Weights of a small GPT-style language model, trained from scratch on English Wikipedia: MLP 2560 GELU, learned positions.
MLP neurons of a small language model. Each row is named by its layer, matrix (up: input weights) and neuron, and shows model dimensions 426-521. Each number is 128 + 32 x the weight over its row's rms, rounded and kept within 0 to 255. Numbers have three digits each.
A block is one neuron, or neurons of one layer that tend to fire together. After each block is what it responds to, as a language model described it from the Wikipedia text at the highest values.

L8.up467:139168174146107100203180128095148099163112130073052145093187075216116111154144078155116153178160144155154151142119129138115145101183112121113141176095112073165111190119175130104148091137133115144091159228117144119120141129059115121151150116125140080135113127122143176105077187108163052180
L8.up895:153101107063130116166133119148059076216156105152226095139175144121157101126156105137173143131147152095076144083162074111118156123136106129127140122151140169124093199018145177111102121182057159147134156111093167124095144106155143201113176118103099167100123143078106093124130114111122119073
L8.up2136:123101079107154110125129124135118154116136082098141165198183122121114144081113099082132180163059171057121128190136138092166152156166110156095137086112096096123149150108091180170148124088089153135126169078141154120174090107100075115114128199122134155207125090170128120121112143178086114169
L8.up2444:149148163089196173161118086114106114181135187159027124175151073126137085095121085093082144067160043121186115161110082082208123100109156080143102174089126180192141175130125127120102159153130155143161135127106148132128091108146129113109125156113049157118137194103102146117110134150135109159
Relative pronouns opening a clause that modifies the preceding noun, mostly after a comma, such as which, who, that (", which was").

L11.up28:094104125144137147134122120084126130088175159143103108178161144125134092105174127144134095113085118105054097088033093123106130138128111145130155091119228134158153134137164168089162133131055108072145110118116124117105124121138138157134148103175148126159088130165137172230131125116124092149
Main verbs, or their final word piece, right after a named or pronoun subject in biographical and news narrative, where an object or that-clause follows, such as named, called, quit, tie-d, announced that.

L6.up184:171102125175120156161104178090138083127130159124123150140128162123109091109164066115157135168176098080125123131179133110129101142190136169109166088193100063108162149170146138142110114139082112100096106163140195148133134130163077141129102072157089097113107054161129155178168133115162155117
L6.up521:131124117203139132090146147128153139134101142105178115155092198063079113092136162124129146159083123123147115176143110136066103125149098144175091102145154132129157089133172093126117112106134141146191141137123176103128195155130158171146134137201130118118106099154045203126109127128109094165
L6.up532:190085104244167096171163169183142127186158078136122201148189120088110095147119106139107153126106104152128180121115125114113130091121094179111111119100117088129152140159132136121128103151101119134156094116133122098207087182170135107153129121082134137142107162106115115124098158148138102140
L6.up621:136147178095094131064154136109123130171158057090083143148127139137106118192142112195149166148126119088143118121144172195169103144144142090109129149138096121144120156126103184122099126121094149129140143139114133123216136091164148056152129172130133190140123134159057135221052146062180129136
L6.up912:121138146135114092089115131133112130109144119134141153162145124208127169153130133050165130116177136070104160096110166157114087148144176090147070107090144124091191091107142173087141184116083165130140076124090130189090167093161145082170175112152086110109181163166084067086117135150122158132
L6.up941:092089112191102149129139165172106139072063158123075133137164122120113177101145177145132162111154110130168113149138177079081150144127111071132153149119139157163110127104135181129110182104131088136103156184126155141102151105186107131133126140100151127185048160166110116128091140141132163096
L6.up1081:107147140144119178144096124172177145114198126163103169148098121097152107124170099158116115120045153140158051126132122093139128161126172086103146117172109184119124122101168095114154129110120151090125091105116157177131144074153112120149115095096145169162098170181120137120143123105120099138
L6.up1321:142131141159132151101130126135098105160116157032069172174154121110131093158145142149141127143154121143178111121226141105182152208087188080102125186110130101138174145125185072177154078155141076102121086177135206155103165094129115118126143110157068132159192155096142092174080093153135147154
L6.up1465:095116164105090161127091129103087065195134139157163115101186199073138124114129127117117198182181120159145142143138120162199169134143121127138122162143156131104183134148148124134158166139093135112123179085106131119120152110160100155158084091118156138132107142094177125094112144103088119104
L6.up1530:125155110160142117146154122148088144154151121226077099156139168194141123170117101068143105184116116087162152120106120141130145136146142136180145109136165120145054059099131088152213112149120085091158160141145160130150120132166133122162169160133118170082110129172143125115070108075093150159
L6.up1605:131149082110124083130045105105120116127130117141184121112153175097159147155117108076131146214086153089093174133202105087112110095138207135104141110052152147090110061078160139098197098187143097134137125113165143174147198087103145162092104150156154037148119122119163172078144102117112160132
L6.up1655:117180085063144137114091111129146149172031097148125156141154090132134089132144134064153156086140122119156069147075150140055124194195144158112167134117173169152075106099154153143096080118105156098092130112173204101133110135096112077147104180098129148126149091114141132068104119149159112095
L6.up2056:131125142157107089160103124150104160147102140194133152159085147115112112119148153121070085200085079114128122064118179133070133120100148117123110164137115082115121096125159106165122161147119155137076096104208136171158064095133169126145131134101172104148167123097033143134070157122146129148
L6.up2165:116110101150098155137081150160117093127075168084100165134135153129180181149141130102091171079167112122112130132109139166119103126055122139096063085222080162113120117174254201156169067091092115152185104141190107175190132118206107185072139088110080137119113096128122157107109101135093200177
L6.up2198:104120107149101152113110137131127114142098069117189129140119153145159157123122119141114141136088082127116147193095097091038127117158149102120177094082081148145219153134177135104164112143119137155117142154127107097119099133090092114167164107122137124112093187102126166183096079105058159162
L6.up2552:116162172123121154082174110147179102104144124142092134147094147115195138150128105151115161091071099105107106161164098054167106183152107108111112107138088105106122137174207162116099179112106155051101127154086118092141125131149119101069142134136168114124131094134101079165136113114111127181
Relative pronouns opening a relative clause after a noun phrase, usually following a comma, such as which, who, whom, where, that.

L11.up684:100130130131132124054109177115121141130161138141124082115125127093133172155150125138123115080138166119185076117129127116137159119127117135127133124093190200153142134148119136097146131063160135172146103132133165113164089087119120090085141113120094146081177120142159161115151143147170152155
Line breaks right after wiki section headings (==Music==, ===Guest===), captions or table rows, just before new section text, lists or subsections.

L6.up65:060155142123087135140153108165145146149169139178089136143103143140077143098117141099113099083102133175074080153090109133081103075087108146125089151120178048044096122109096103164124088111114122140193095130144123163169096130153121151142139140074143167144105059156164117146095103110152109136
L6.up189:145130101112057145187143138180125150171149150178126114112066100196143024065120116085158130163095092123129127175066142085113110084142152103128087151170148089129071183109141062162111142120142095133167109076123134145176056098137124147139086179081089133125088145181126156175126101051120140114
L6.up239:087146134112117131069114164165147129096152133192115108183046122076064128110168112144128063155130166127108159111113193098140141078109109091135154096134074107128089061162116118086159134076148097123157165158145169208094153111186170137108151123092142110131104122087141157106139146087173130143
L6.up299:146130124154183136147128121075132081158157118165101052130141124111143133121105169090119086125141105115136109154085156153085139064147132169148120073154104152148102159066149110133141118074115151163090142175123166166148093113103130115128121128120154103138073111107153128066113190144118112093
L6.up427:137127076100095186095153071141088155190096114127090117125092164135169116133126102152147082114119123120111113109086130121111137131117134128108137125218143125118145155106109072134177098113124144135139154104109158158115106171141168154112140167123099129165124109162206149186141136050122143111
L6.up529:149198134173134148145152132143171098072068125105092129188104128133183087108147130140111134144100111122133084125144212080177154142167135123163156112160085142123113172162080142126145084090095110078093142149091095117152126061148170120165085149161170119106174094159175159125062121124149115167
L6.up587:146138105174125153097171123121191151129138083159115120176089152137111135098091122100131143138128088195161115138122119173151099142164120085118145145136125167145145118155157116089121136115112120147130127147174177118195099159131133145073108233160074152165073160118191101135147133109084114120
L6.up848:147144144153195107137109136148109148187156143112099123171124208100087113131095073070074137140077140103125172149121099142113118101130098170119166107054108162131106103086100087131134140105116147163178165146112184086115148131094206110097160122087163155143153131142146136133089093086116125099
L6.up929:101119107171070124115050171140113131069147110139109096130089103118115147155174154143141144111127140105085103140133133133150111111158128119108101137187107180082104086072127136123139128145136119156149113138109133125102108132102184113176159122134182099127085146190137119149168177093083159134
L6.up988:116142103138113112096106192114086145161130087103144151121135096139071118089115176171077088134109117108098120135094131137111133085138184114093110104164126132228048113129106069123128110134064120116141170182147143250203076138137106117153153102068086118072120160146112155071123150102106181132
L6.up1039:132159130114123145105069149151085132136148107159107144119155129155133107115121134066156148106184175104161132123093100166100108052109107042153120121176095143166100059144123094164136098075166132116126087134144159128115123140150098159113123124137153142122118117165059121134152158149099153161
L6.up1444:162067136155177101143102029152093081142110107125101092190103122170146137129121124139161197093174126118121095182108141136109161109106156175077147128158125087091117111173133176127144134138159120052167160148135149144119170142146121110124100136147099118109117082158182117142089132126170148137
L6.up1844:100092139128126160123114111130108136158140079179176122116115103157139113131150147117142168142118155101152097113093113105104076156110119167093121020193100108163121147164140222126061153145132188091110104093126112162163123193129073169143128123138117134204109083158119118108078150097123088175
L6.up1955:124124124145105203080129102148127100155130180116039138112072170179126173108155127152132131100181135160145173117147120148148078122150121087180094150178170100071124099126077157126097109084197125175089138125125120159127140095123156124159116155142131060130115131176140169140140122179156074127
L6.up2158:145165090123108150151199113177119107184123115174068130088105120128120098115114136170089117142143104128168088090133151147133096182207141142193093085155141152133113119076110137145201110140156113096115191144127139105101090135154121094168085050081160149142116106164107133129083163116164120123
L6.up2406:131146118133125111115099150151126145166120121121109138176125141113134147131114198142176080115087151171134172127061152149113163136105192126147113148140123105135093073130073127066207135090115134116132150087117175137155149154116178089079112128171124118111164106166161153117142127125089153093
The closing pipe at the end of a wiki-markup table row, just before a line break, after numbers, scores or empty cells, e.g. "| 24–24 |".

L11.up225:122125074128121138087150148103150114100121153114098151128190145150123161136119150170135125108100147096132131121121114148098162169157174214146096125137052147134125178123079090144123065146124187132172080142111138207165138154129104132155127073081128170111110127164168075117119092133172128108
Mostly the relative pronoun which after a comma or preposition (with which, some of which), plus nouns ending a clause, such as war, career, system.

L8.up92:065113090177095176131142128124143099122126190164167140097166115137122146132117201115142145118086110102154174131126089157097108065176095143107167056141151091137176089105149130165100162113165142152108144126122121179162144168170151143054102133165071197109130212099106151136064148116074137130
L8.up366:156117095125116107113199104127079191122084121147097123144155103097121132133123136143091125130117150120110153057096148148118154160116157139104164074196152128157122132141107139106151129115093072147152101140134130067152153135153101141114115123155098159150114108154111077078158143107092158104
L8.up1714:150084133125119173137120085130076129110113097085116084066108180106143143121146091126147135149116139106118144149119131115158099092179142076163162067144135128109177103195151136129116132126090139116141103086183144151124129093109234130227184160139095183158167133174077185122147119135119111146
L8.up2493:113089161140088161198147104137168143044147129152139105135129180099119145128084150170157115149047124111194158162108137139131130125164156119164144080079120100130108155093115134083154186132146144075148112176081173156116132108113125130112150115131085203095146163132148208105139133137112141120
Final pieces of verbs taking a clause or object (admits, warned that, feeling, complied), mostly in plot summaries and biographies, plus "than" and "as a result".

L8.up1018:171125103118159068125173154163107107110190101103161148111165159096117083136092112145192100179114121123098138164159123097142106134122152121139119057143146139159101103140105189049148117079105146090117097138194137127095119130188101079144145126161057089123179127130138156101147108143094117165
L8.up1719:137143088137179151108108135148145098178128121165137143146124203170176132149080127205099126088145138124132067102117075186093162102148170172153022090113143126113126133106123110128086149166090158130207107175102124164069111182120082148140101088151088146113158100117083127203065140127142111173
L8.up1843:172109090172153098096107126177148085111189134157138169177156158110070136127153197119072110145105126201150107106119096119161144136117184109151117113148162160153114138148095128092101134141112176121100144121086060120149140121117143114142152099177072124140142038158123162166080127127116149137
L8.up1984:179100099126174148158141126151146167134151138183154101115138168140134158103089162145156163117118118169156160096100098135141057094158100139129088109095139136161138145070103174129131123103090169141133167086148093139136139145147144143095168112112133158101144098126138146174154122106139124136
Line breaks (mostly double) that end a paragraph after a period in Wikipedia articles, before a new paragraph or == section heading ==.

L11.up780:085073132142113124063147098155066110138117108177101081109138192090170134165127150140170103130124162122106139114088112165182137144120152150120149092192151172124127212157102153080087121122121136182162155156090119149092070158184165176085180153078152063126098168106205099118142136122117134127
Plural suffix pieces ending nouns, often closing a list, heading or field label, e.g. Formats:, recordings., Publications ==; sometimes verb endings like has, boasts.

L6.up1:165130099104145169238089149160108116093108108084143092123119077116140153089121136137095110104116092082153100155105087070157116136165135098123143148127177149122118149092082127076079149107088136081159185124085116098184154123157172141143140083179105149158150141153087177089115152120113152106
L6.up130:183154177135107115164126122103123102128119097171201144147149153090131127109106131029115128131130125136157096156129130138141144154117078085046167137190107120160132130144115173118165126157088148119138167154104117120102146109091066133135098137160090117115149110128106160088225153091088121234
L6.up354:108167103087113095104073128107107173127129131105170184188147091131169175155113117099138125081138090114152134107099177129144121079106144113142165185104133154094173159066188145137120106124152148079091091155146087148212151114114092124073177117162070118080116151056120169095102117113062115111
L6.up495:118156142120141108050110069121126087088152106169091126078082184112122102124128103099118129131040143137149118156172118104116066171106073108196116118128144197092110110092159068128094134128091139053120088091085174143121083093161149110137153066074099170111127164111124127091208140103121106083
L6.up539:119179118134149115128175119166041130113083149149165111091119164140085176137096035091080125172130064085097062144159127118138142171119112072108194123101070108109131112107135129118099105108101128124123119092136137122140109113111111185106093057157123129140094115158125151098151140136106126166
L6.up541:092181063152087104074136127131141161152094138087143084079148086098113106183100121072113147159090154134155124149098165145079172115120154168105126143132136182089127153141125108110116149153116104171157102115163138102151150165125102102120195112150119166112089171089102073119168160167086137067
L6.up568:155084115136188132161097132101163081065077088150124129112101107080127148112121196127149089120127082134144068164168163185148133154106075120133166111145121186125106142153081131074099074115111160114156118059106145142095127191116116149158150154087151113145141110121110105135129094195116127100
L6.up772:088165169148163133151151091107092121145153144142137053100133101118148128147150118073132140103174161118118110167090150134153128118155173106194104092111145145173156158133142117145145115153129092190115143171079159106170111163151133178109124110135156131127104182127079151130090118140059152149
L6.up1027:118123183133079121127136184061125127181183206198095164143167103136096182152095162119077092151176099104090107103133076176092144131140151140175113149153137154108134131128175159087109109113133131165036147127128176110094123191155133162118099141142104146079173124114146076124152148176146098128
L6.up1101:177122120147115086126146129155138049134164153128074139108082107147123082109103119125150166131155191114137104160108097178142096154145111126140129182110132147084097103165095134119120129115119161120133118093168186085103203123089097151154152101116120125136126186105133126057150129154126133133
L6.up1181:120070167113095168142121135117094086142082129097134163080112125080174140091106187106126148135082117117128052138130122142117136111118104132051120152113110147060064181129180117111091081132099137168144129093172101123172105114170070133091142097222126115144149098139082132174166068150193122146
L6.up1830:082144077092126122218108181186091131154099138153108153143177134165183176128126117122117125150059159108145147112104158154118168142116128110156165147069113135093130143162131146117074190153159147157098167172174139111132144163193158113132083121103093110103139085104122185115118100127084083099
L6.up1894:092133139102112162174113099097098106100107144127128159137132113083150124070144090134112154092123067131166142094172113106090143158144103132120140198110185073123184148110105169091089089110116146138114076135209102123068151149157084046169109109122156172109109171086080156145106155061111156143
L6.up2155:126179116140095113157061103129133114153155093145158149107127149135130142143106156156124121098115129112141129171115131158105113115127117142152110125148149126099122128075132158153078180062145149116119125073165128106124117124104132119153198156153109146112192180106163179153110126055091150174
L6.up2416:127093164164063157204139124098043146125130149101099096141145144047183090175091196118104145140128062115109137123162136125146179142168122048075158112146163094065145162121089153078113098120118141059096152122116173114131153108083087091067161156119149102109090106156106173213093115084078146142
L6.up2482:122138126157125150180130064199150108140110164068144133167149129127162142087091147108165138181155088117073103123093144219013147155134128171177125181137147124092106156123112121054146115147073205154182148093145112060155112130150063083108091097122100188143114114122117187131064077160089167144
Mostly "that" after reporting verbs (said, argues, concluded), plus other complement-taking verbs or their final pieces (According to, en-able, reveal-ed).

L6.up2:092210098134114176122190125149191080099077163181110128179154091105160115163179181114171074127131133116130136094110180055107145121157153100099125102119173145086138138142094199057139136141131124198114124088134126051127097104139184115077162141020134133105099122144153113117172157170131121146
L6.up151:160168087106126145142159112132121145168092133167149148136171130121166136159140143166099169123117174136123123096116097115124135053188161213150142155102118141120161062094139124151110136119103095075085145102152080149147123119118164175144092226157102159146114152175133157092127137158153160099
L6.up403:139096150118090194165140145166135074102170056161077128189132158107114211090114147131170187096109124137145160078107133160140129148103137180132061141106112124053096084107120089104170136110112141140110112108163198094156098093079141080208122167120141117189098073106117112084151136141154115133
L6.up448:176091114114141138205196096150109075124095147103178145043083145126148127158053133111116122137123173169148115163139098120145151140097101148139099098103121140073117119085178167103085146116194153134141193149101063142116142130114172189179164156082153154176074125134152166120114155128124057078
L6.up512:144191154107111094120169070144090104091116137057072146105130130095132165120151071155119184175143125090107107080062143139122180148086119142114095108114143106124096131101134128105127116165140112112170124156111097158139115067115100200150132099154105105068134153100130161133122094159113196170
L6.up659:107146140099128175098130072107097103161102100144129128176158154147202150164130144102146127103135173134169178036094139109104131193105083122107117103087137143068116129112117057149191122104182189091183154145160119162169157122138168152092125238089134062112080141122143173163076129163093108129
L6.up955:122159061130125135118079170137165162123120131175160134145137065146135139079104163111151171122117069067099104126138100131129085090139055111068128094110113153105138102124157089140179100190111216141143100154161052068081135134133145078158139159138113153093154067098120117155110138141100149164
L6.up1088:121128149105114086114117126169126137140188145110121109094187090204171131187195135157141114090145147117100145144089201136173095154137167140109127155089111192101178126094095142102101143153147150144180165102168131152103064109094079157077126134080131090112088085095151110127100053166126093121
L6.up1324:088136129193075138171137158080102114118116110091158139056133121084052085117113128074106118084125101127053185127110100182169123056148145109142106148092120173083122127120094164161139095123085095221098152104145129109085121118129176137175142132030181060102162131134117128169133196179104125092
L6.up1652:124105154140136141142146155122093083088158101126177076087098152129120145117051157087098115093124147141152155103106091063082097142154089095115170156124156153051125116153110190122049173081115129121131135158139122122126153161167164231152138103089121145099175087115146092151153118183128137138
L6.up1666:154080064084102099112144162051107090114061129091176109142159081174134119159121104128169138150129133117105134136076165101165082075130100113185152204116106119094109192123086108104073090139130116172161127130117137159115192133127169170117068193120107134131144152126142183109111190117117157083
L6.up1991:182117173159106066109170090108126128161096194160104161093129084152124139158099144174092165095140161159106133167158109159138106128094137108126126122128110096150145164064125151150104133184119146143166118118124098155046159170093071145109201111083152108107136171168105111170125124102133151109
L6.up2163:161170157117137111137109104102083140113105114128141139143125106177083117109133135135192133082134121144158124170186120083096097092155175141099126161160153134123143106136106133128169110141141129075127107117091146157079130082084119160170140096140169101098054126123131139119149107147150128163
L6.up2353:219131207052126116111164112119109112146063087107116125076098135085107140075123176101118137100107078136157151176117167109137110105146113136132140114170121106133098135109124142078129125154101171152119120105189128138103141109076150143146193112141110104143126087115146084128123093139123171100
L6.up2399:149105130178157121195106159097096089128126156103127156143139163162171094141125129171083146094212190118195154144151179151161158142160128185115120161098137169073109143138077129102110116088128148061101168059162140145134142124188061121148168159154102120073135099146098145134154124159146092102
L6.up2481:154143185122107158147134124142114107119102117140098151179141146056130240129149131104136208135081157140084169169150124109096083086111173148142145147067174144116171097124118141141136138141152168163117150108102079118079137116109122089153164129076158127105121081116123183138104139139114105116
The plural ending -s or -es split off from a noun stem, as in course-s, meeting-s, tax-es, often before a comma, period or "and".

L11.up1699:120168181161130139112169096138138187162079125181135086120122095122096168150141162127121115127098199098150061115129093117141162060085112159147074168108096109070141117109083178110095180130103118117109099116139129105169162126136199105180075181127085154145136188126195203090179107125158169181
Commas ending a long noun phrase before an appended clause (junctions, networks, elements), and final pipes closing table rows.

L8.up905:203197112153149067188163114166089118129126100169107145103084183098144082129120149082124173117173111099131139125092171128125142128101096107107133150135147211091128127069108146113179119144156087177117158187185180134185144111130081081121167080040132126122142158105145114070130148183140196146
L8.up1749:147160143114106155054138121119119090113152129225101138168134115159132156252127175142110186174111145144124108140159135139189091147119166126163187179116174135159164078115137135122105148138214166130118173117146183099070087150083106114079185146079103161119106099177067115129148107237175147153
L8.up2213:134149140151159138139104167129005107123128097144134134175117146104076121132057198110089175124191084158179159178159142158095106228097152090201114118105093124112125112072114156087140114089099072129127125199139139070108079110133102174125125097113140122120167172136109102157132178179127126160
L8.up2452:145156138117099113134103120120120095098081162176128191129115108057097140184082136143131122108175120151104151190084089103118128144081060133076138119086177127118130047049128198132100107084133116112122163126099098117111155166123055186118132155116048100154146177145117043135070169191161071112
Plural endings, mostly -s, split off a noun stem, often in section headings or list labels, e.g. course-s, release-s, Publication-s, producer-s.

L8.up757:112083109132132076081094149155178126120111093147122128166152068090100161144078162123095135167078132096114097157145118146135105119117090178138092156201082128072081138116122144100083144125152123136157191130133110082151092092142120129144135085100117080115146182156176105154159156108155080131
L8.up884:067119153159158077132074141124124069130060135118071139137130132137166097160149155080081133162112067130113105087137082185160098123067142130080109086142022077143117171180167124219170149144104086126069134138125153076170130102202161167085156143111121137098129149102164078142128142119152137160
L8.up1085:113123119136103090112146162125185136145124116255052063237074134190122091142145167132086118112142128131131092137108091143115143108097135078128128133177119129129135104182091122126117130095120137139168142158127121104096146148129121123126085105126096062127122090096226109147127148114082096079
L8.up2294:135099100100161153134087166172122129062152080182141095138128144165157121094122095089113105108087172190156129149137117138125094119124148128140122130153122143108101089151156099115053103146123127140152189114121203161179100159113198111139184119061125069103119129121106150147140134090092077139
The closing pipe of a wiki table row, just before the line break, in sports results, career stats, filmographies and election tables.

L6.up44:120141110135129112167177161133083170077085100145079138168100080143137123117095114123109098139144108088136166067097155157139151078138162084161122106086090123145150134096117162099131088087102144213170150135070123170059152143114075119142135116090125161095112139065129127105115104079094120154
L6.up482:130075116157095076148140178162173087119159116162118124099164154129150150103110175213114160110126165143111166163108160180162156131096072118173151099109110140085141151148052128139138214101130103152106137153117128075087107142139101166108116121126082073196186106139075132090071107102133082141
L6.up531:131107134164102135134175154152096101187111155060143087137086127132132141121150190107094048172098188114148174181094103072065122127062125096115137084116107185103176124123108166124174143132106132127124115145133075180148116133159138189141168099124096145082131141107127129134152087160129146081
L6.up575:147162113128120079131080148142105162164120115133122149154142121117161057109102157142124126182123158131129130140096119150116081144055187116144103143096091143102103137127125129114169138109126111081120144120207125082133181125116137099076122101116093137195124116134149086133148179180124078152
L6.up717:166094110159146069078163068150131124152140115097125149203176139156163146111088098139131136118123113108140125096057159085163095129180189114108109106209117096154104153165115130175109084082109162121167097122136111129147153054141071105140118117124114099120122129161193154066121150105076107126
L6.up746:134131160115096069126141116116115147160035170138112149112164135065146121110086131147077108144186129160154174129172145093113105223136144073137083199115099180121084153143124125136124048136136143177127110142102135133100132166176127146102050138162174157095130056116138086170142111121125164052
L6.up1060:146113145173173129075122068123090095182123054072090117079163148163123162199064116097108120120131127144123142204115119149162114121110145178143163135099127171154080153060141122116092120082109140130122112117155122072114164120171080107092113154099136185091099058126136097122113123140145190131
L6.up1091:094157085129126179117151168077119169128140094152159144163184112132100160124141114149062127122111121150112123111154109189117091121141128109153180172099151118121100118125176103149119104092128114085095191167148083107124046152123156085093105102195102140063136126099174136093090105224127109104
L6.up1462:155081130108113158146080157170142149130146108130198104183119147060079115143153112197119202144103135132118132152153063148163134128126154141147137111094103155194131111101086097116121179134121170090099157088121161098127125085092074081130144160058158119130137198077149075106184135112113118148
L6.up1626:105130071191200091131116140189144127113149180199150129101155112108150086167150127112136099092027114130146058134095157126097078095127128177135096135106143136203145143123142129123122104145159155190149108071122137098177090119120089098123118166089128143125034136173135106112154089150117113139
L6.up1732:126182099116100086104154068095119120136129151098087139154186075123129101138155106101131110123162119169139142078111128143136098151131099057103094103091163084151078169134093149114111166120106101104141152104129156127130113142118109118084053143054147121111159109119122111126151151110073131108
L6.up1749:167138126133134113141131098169153080160133181101137130171093071174117119102135121168144152136132101098102119104084120126162142099109134142130095128104150144088087118153123147095131147138152097122012132068041075085160168126065195130107110126135084140123085154105185104132132150146144117112
L6.up1956:100138091106128095191177104096136121193094109097169155114121117174094126123112142107103116120137044075117143186114177075131165139177111143150144091097085130125090080158083091129134102145113179110121108148106096075127102124109129136121034128063124119155116123120122068103154186101210099155
L6.up2039:117123090130129111157148107150129128079071086102179155118105126112131127188108118105158160199094161134157133135104101134110106114127089097141138149061137157154145158164117089114172144069070180194148123166082101131149115169087144177068174085132082067100114121070092092069133212106119152072
L6.up2257:176101178106119142118120077168129099189172111106128128162149163110116148094125118117116152094122101145114126178125109129098083102119136130118104100072039151188179085203135175142147120053074112136116180125094132149101134162112097131147091159115149195141101152094133061114132082107100136169
L6.up2278:116127102090175124189098097137111104190075088181162168115099114078221147150115116176097189145092156147113093156169069147169110150087110099196126131105114144175151121160120132114123164102166155060092108105086068237162115154121153104101141105112149145170177116145090132133119103134078094104
Newline tokens that directly follow a wiki section heading such as ==Reception==, ===2000 census=== or ==Awards==, marking where section body text or a table begins.

L8.up20:130152150212134138104168077137145154120140154088123217116190081101157137228117155056158097097175153103148087192160071132161178128091071061149111097094146217112159128174177109111151131143120151134101134145122132156140129119112096162065125132172098074153121172115105142116111108153125133171
L8.up1761:110158186136182117087152157117095156137098114142115186159117073122128053091166138142137153139128191184097103098124130069136183149149145157170136104083124183144094136158142159100171124155091162167094087098060162090111008124103110144113082174110101099096156111107152175156070137123131130162
L8.up2003:134056121065143075093187132142214113107165098118111186114089079158131093114114143075104124116092145105147156078123147105141127085102157149150180153070131168116119088156140110114143102151115118115116133083084119138099072136149082138082167073184149087158085138112135116129130126122169086120
L8.up2261:169133128094195118092167103113145089164147135176108100122125110114124064174111116145103128156186131087151108079131155130157134081076211181146135117099149106190118135122145170099120140166121105109105100072149143155125094109190144116168138146143097086146166171176123179139102133144170203164
The pipe that follows the first entry of a wiki table row (team, name, year, track number), as in Venezuela |, 1974 |, 7. |.